config.yaml
n_layer: 12
d_model: 768
n_head: 6
n_kv_head: 6
head_dim: 128
d_mlp: 3840
vocab_size: 10909
activation: "squared_relu"
norm: "layernorm"
norm_place: "pre"
norm_eps: 1e-05
positions: "rope"
rope_base: 10000.0
rope_fraction: 0.5
qk_norm: false
attn_scale: 0.0884
bias: "none"
tie_embeddings: false
parallel_block: false
init: "uniform"
init_std_qkv: 0.0184
init_std_o: 0.0
init_std_up: 0.0184
init_std_down: 0.0
optimizer: "ademamix"
lr: 0.000133
lr_mult_qkv: 0.7
beta1: 0.9
lr_head: 0.00928
grad_clip: 1.0
warmup_steps: 351
schedule: "wsd"
decay_fraction: 0.568
decay_shape: "sqrt"
final_lr_fraction: 0.05
batch_tokens: 131072
seq_len: 2048
doc_mask: true
z_loss: 0.0001
train_tokens: 1200000000
steps: 9156
dataset: "wikipedia_en"
MLP neurons of a small language model. Each row is named by its layer, matrix (down: output weights) and neuron, and shows model dimensions 384-479. Each number is 128 + 24 x the weight over its row's rms, rounded and kept within 0 to 255.
After each neuron's rows, "raises" lists the tokens whose logits its output raises most directly, leaving later layers aside.

L3.down2813 [168 121 115 103  90 133 128 127 116 105 142  98  61 184 127 130 158 125 124 136 120  91 137  67  67 154 162 121 167 137 164  90 111 128 102 168 119 142 104 137 112 158 172 106 145  94 116 157 154 101 125 177 134 127 147 159 106 148 139 137  97 161 123  94 141 134 143 119 138 117 161 117 104 130 128 145 114 150 167 142 105 132  97 101 122 100  92 164  79  91 114 141 102 129 150 165]
raises: "ment", "ment.", "ment,", "ette", "ui"

L3.down596 [141 109 132 126 141 139  87 170 180 142 157 108 121 118 160 107 159  88 145 130 119 133 112 114 176 129 112 142 127  94 121  90 151 144  90 122 136  95 108 132  85 141  92 151  82 150 150 130 157 127 119 114 144 131 169 102 158 124  90 154 115 147 154 144 149 126 127 120 120 145 100 132 127 103 100 139 107 164 117 179 133 125 144 140 179 134 122 145 152 150 159 149 126 143 135 127]
raises: "ific", "wan", "ary", "ild", "az"

L3.down2321 [159 102 145 155 155 149 110 140 170  86 117 133 122 148 137 138 111 156  92 134 134  59 100  74 147 112 125 184 131 131 105  90 125  92 113 134 143 140 121 127 133 154 176 106 153 140  82 134 130 127 108 152 208 132 100 102 136 132 131 130 106 137 121 122 129 176 126 133  76 171 127 125  86 107 145 137 166 170 120 145 128 124 126 137 133 115  70 140 135 128 141 104 149  92 131 148]
raises: "rie", "rial", "rif", "ries", "rac"

L3.down2734 [120 161 109  91 157 105 148 127 142 175 145 108  91  83 123 145 156 151 117 139 155 120 129 157  99 138 129 136 180 183 152 161  91 131 165 139 157 125 184  91 136  98  97 122 120 168 110  67 123 113 138 111 123 135 103 146  87  86 126 130 120 105 153 115 107  89 130 140 119 161 115 138  86 148 116 149 124 104 122 132 111 120 143 114 154 126 120  81 134 126 100 145 116 118 131 126]
raises: "el", "ister", "ins", "igg", "IP"

L3.down2819 [116 176 107 147 148 154 118 144  94  81 138 132 129 103 132 109 128  88 120 105 134 166 136 144  94 136 153 156 129 117 122 165 112 140 145 149 130 147 132 121 133 182 152 142 114 105 130 128 135 120 116 159 158 135 110 176 139 123 128 116 119 151 125 134 132 128 107 144 107 138 129  90 189 132 149 139 114 125  94 123 148 124 118 137  68 122 139 107 116 139 105 144 141  76 127 120]
raises: "al", "alia", "al,", "ali", "uses"

L3.down1975 [135 136 154 158 170 136 122 113 142  70  85 161 145 139 149 131  97 112 140 132 113 137 150 125 135 159 123 127 110 142 117 116 137 111 143 129 109 123 155 118 142 141 168 158  87 120 127 157 162 120 121 126  64 153 166 149 161 110  74 129 126 134 182 152 132 138 142 140 108 125 112 135 157 126 108 159 100 140 135 168 155 121 134 122 131 129 145 134 103  94 117 141  93 145 154 123]
raises: "ed", "als", "me", "al", "ales"

L3.down2185 [142 118 148 148 119  98 134 126 147 124  90 146 179 133  98 106 104  79 136 137 127 102 112 173 117 178 122 153 127  81 109 121 147 144 146 104 146 116  91  92 125 111  69 105 129 148 183 143 153  86 113 126 114 142  91  91 107 148 156 116 108 134 123  72 121 126 129 144 130 142 122 140 108 176 136 114 153 146 143 134 136 131 151 148 142  92 120 111 100 155 125 194 122 167  83 137]
raises: "w", "s'", "s", "s,", "s;"

L3.down2672 [172 133 106 122 148  96 149 140 114 166 150 106 141 146 134 153 153 153 162 147 105 149 171 168 119 161 112 101 157  75 104 123 136 145  66 149 136 139 103 117 108 126 133  81 120 133 135 141  90 155 158 115 110 132 112 126 136 158 159 132 101 109 144 125 150 130 125 167  96 135 142 154 104 149 165 109  97 133 122 104 105 120 151 151 157 147 199 125 125 172 133 114 101  79 149 160]
raises: "er", "ed", "ers", "er:", "erb"

L3.down364 [137 110 140 133 114 140 135 130 110 132 145 115  98 112 131  87 120 128 109 117 122 140 123 187 127 138  79 133 151 110 106  97 124  90 143  90 139 158 109 118 145 155 128 134 139 127 174 127  84 117  99 105 141 123 128 152 128 104 134  97 137 147  98 137 110 154 150 137 104 141 144 155 126 118 130 114 156 131 130  96 128 100 139 151 142 120 132 121 133 136 147 144 123 176 136 152]
raises: "):", ",", "),", ").", ");"

L3.down2602 [154 147 123 159 112 141 164 109 148 143 121  84 124 135 171  98 151 104  99 161 156 165 121 139 138  91 152 118 179  87  84 108 109 165 104 175 134 143 142  95 145  70 144 146 102  87  88  67 152 172 120 156  78  75 146  94 145 119 118 118 120 106 155 139 138 133 119 118 149 104 107 117 123 173 125 127 117 142  82 148 161  93 113 140 111 125 140 141  98  74 174 113 145 113 125 103]
raises: "oy", "oms", "ug", "ez", "ul"

L3.down1257 [108 130 126 127 140  97 153 135 162 176 161 138 149 143 156 136 140 126  75 160 152 108 112 124 112 133 134 147 160 144 136 148 131 148 137 113 145 127 125 110  71 123 123 137 156 133  95 133 128 169 152 135  86 116  78 138 103 119 142 134 157 129 125 156 141 105 156 108  95 172 124 153  91 132 122 161  86 152 112 108 132 161 129 120 115 122 141 142 142 114 110 112 124 134 125 110]
raises: "tar", "rit", "hip", "ter", "st"

L3.down108 [104  93 128 121 137 103 158 133 130 134 129 133 104 114  93  86 112 144 116 111 122 149 110 125 111 143 181 155 154 159 133 106 173 126 132 142 114 142  99 138 130 171 190  91 136 125 115 140 137 127 164 101 112 120 104  80 113 127 139 177 153 156 108 159 124 149 177  99 105 130 117 127 126 108  86 139 110 118 126 151 108 168 152 129 121 162 121 145 128 151 151 166 118  98 104 133]
raises: "ce", "age", "age,", "age.", "ger"

L3.down2637 [127 198 136 129  74 131 148 113 157  99 121 116  72 115 115 141 125 136 149  63 124  99 129 117 123 130 147 164 122 127 127 121 105 109 142 175 143 112 112 110 145 101 136 113 119 129 112 145 140 113 117  82 111 113 122 171  80  85 127 108 128  95 120 135 135 124 131  92 133 128 117  86 144 146 124  98 100 134 133 115  84 134 152 131 130 113 129 134 184 178 113  81 119 101 112 144]
raises: "he", "che", "ays", "em", "oc"

L3.down489 [162 122 142 138 127 158 179  99 137 171 110 115  90 126 120 159 126 119 106 126 137 142 118 128 146 137 100  78 116 128 134 153 165 108 164 149 121  98 116 146 101 151 122 135 106 130 139 131 110 119 117 119 144  80 111 150 161  98 184 147 152 162 125 138 123 143 151 107 129 107 104 115  97 114 130 136 152 180  95 152 124 118  98 125 132 113 103 171 153 105  81 125 126 143 118 151]
raises: "ín", "qu", "ú", "í", "ft"

L3.down1625 [168 157 136 124 100 170  90 123 121 119 140 137 109 167 130 136 120 123 128 118 153 145 169 147 120 129 126  96 133 103  85 166 130 115 115 103 142 124 140 100 129 153 160 116 130 134 118 125 109 161 163  76 128 149  79  91 105 137 138 161 115 150 152 120 107 117 106 104 148 140 114  95  66 125 149  77 113 152  90 177  96 137 158 122 102 140 107 192 105 144 113  97 144 116 126 162]
raises: "s'", "ided", "ley", "rey", "iding"

L3.down2254 [127  91  89 152 140 136 122  92 136  93 155  98 154 154 176  95 109 141  54 174 117 143 145 137 105 124 171  99 128 128  95 152 114 117 111  97 128 155 123 130 202 109 150 152 107 150 176 166 113 127 117 123 132 166  95 106 121  97 129 128 168 135  95 132 142 111  97 146 112 130 121 170 112 107 124 114 127 159 114 168 163 161 106 144 121 137  99 138 118 166 118 127  92 138 132  95]
raises: " India", " Punj", "anda", " India,", " India."

L3.down507 [123 142 104  86  89 133 119 147 160 119 144 139 132 133  89 152 162 100  95  97 161 127 117 132 139 126 138 118  76 111  93 112 170 110 133 132 123 130 115 118 127  82 143 126 165  94 112 122  97 123  84 145 145 121  84 103 124 113 119 175 133 123 137 117 120 157 124 112 141 169  93 136 105 146 102 102  86 125  91 107 119 122 140 105 144 128 104 111 109 129 150 148 166 144 111 126]
raises: "man,", "chen", "man", "illion", "men"

L3.down1217 [181  89 129 156 161 107 143 140 112 167 125 130 140 145 168 114 146 129 110  85  86 125 157 121 144 103 181  80 102 141  91 126  72 181 165  68 126 115 138  95 154 158 143 139 131 117 158 111 110 114 160 181 127 123 123 150 153 141 158 110 142 103 130 195 124 118 104 144 157 137 122 114 104 108 144 163 193 110 115 140 140  98 122 166  86 173 120 143  86 101 109 114 117 101 134 112]
raises: "ie,", "ie", "ited", "ied", "it"

L3.down2428 [118 109 133 128 143 126 127 150 149 129 130 155 119 131 121 118 131 142 141 107 104 138 143  94 161 158 152 102 167 146 135  90 135 111 105 145 144 130 130 169 102 103 141 138 110 127 137 113 132 115 171 121 117 149 113 132 165 114 115 110 147 126  90 142 137 104 128 142 163 107 141 150  82 108 170 176 125 135 120 143 103 127 163 123 115 141 160 138 120 140  86 174  98 125  99 104]
raises: "ively", "ive", "ive,", "iven", " Hill"

L3.down3361 [136 153 113  80  86 157 111 135 167 172 116  80 117 164 135  94 136 101 130 193 105 175 122 123 110 159 144 118 127 132 130 131 126 121 118 109 164  88 104  65 133 135  86 122 123 134 126 123 147 123  82 135 164 165 109 139 144 132 102 119 162 159 138 132 169  96 137 102 151 132 156 130 149 129 109 158 101  89 178 126 131  87  91 102 162 104 138 120  96 165 117 158 137 124 141 180]
raises: "ually", "un", "ual", "oun", "oy"

L3.down616 [126 127 126 128 156 114 103 142 178 153  86 125 136 112 127 133 145 119 137 128 141 134 134 113 148 190 120  89 143 144  76 152  91 175 146 113 168  95 174 134 126 106 129 113 186 182 131 169 133 100 139 129 135 166  80 119 100 149 147 127 127 144 131 139 109 136 173 146 134 107 112 114 161  97  93 109 101 116 132 128 155 155 135 129  80 117 150 131  99 149 127 156 135 102  99 112]
raises: "win", "ict", "ex", "ium", "ument"

L3.down1540 [165 173 143 135 111 121  95 106 149 116 141 147 148 153  90 155 134 140 130 131  94 120 120 136 105 180 110 124 124  72 133 123 131 110 118  87 133 117 121 148 159 148 153 202 132 199 142 128 143 126 155 126 105  93 171 149 126 129 121 105 146 139 131 118 132 128 180 102 101 132 114 150 149 137 104 128 139 113 142 102 115 108 105 139 140 127 158 134 108 137 151  73 126 118 117 120]
raises: "S)", "O", "O)", "S", "TA"

L3.down1385 [119 106 113 172 132 105 160  71 145 137 115 107 140 142 158 128 142 127 144 137 107  88 108 137 151 149 118  99 115  95 150 158 131 132 103 144 141 126 155 118 120 142 146 124 114 117 127 152 120 152 147 140  68  86 128 148 121 113 181 143 129  97 109  95 140  95 132 120 115 132 143 152 132  94  84  91 127 135 147  91 130 145 134  93 107 111 108 128 140 111 113 109 129 117 145 145]
raises: "y\"", "stru", "dy", "tra", "cer"

L3.down3147 [152 131 145 145 141 154 157 126 111 138 138 134 133 151 149 164  93 190 171 118 118 134 124 130 103 109 118 126 171  98 120 149 120 133  94 151 136 144  92 117 135 110 106 182 162 106 138 110 120 107 161 156 120 116 148 145 140 136 134 175 145 131 114  87 126  88 154 107 151 107 138 132 146 139 123 140 107 152 101 156 125 111 110  90 104 126 151 125 135 110 140 114 132 105 132 114]
raises: "ad", "aven", "art", "y", "ise"

L3.down1123 [129  91 139 162 166 138 126 159 149 137 178  94 140 187  86  88 140 146 161 102 140  77 139 150 128 102 179 112  91 126 100 139 100 145 101 162 139 104 114 138 139 168 125 156  89 118 140 105 135 148 124 102 100 207 155 152 137 124  98 122 126 144 172 143 110 142 150  98 120 125 120 118 147 119  83 130 149 113 125 113 147 149 169 134 150 115 130  94  90 136 141 166 119 166 140 118]
raises: "e", "y", "w", "ij", "wa"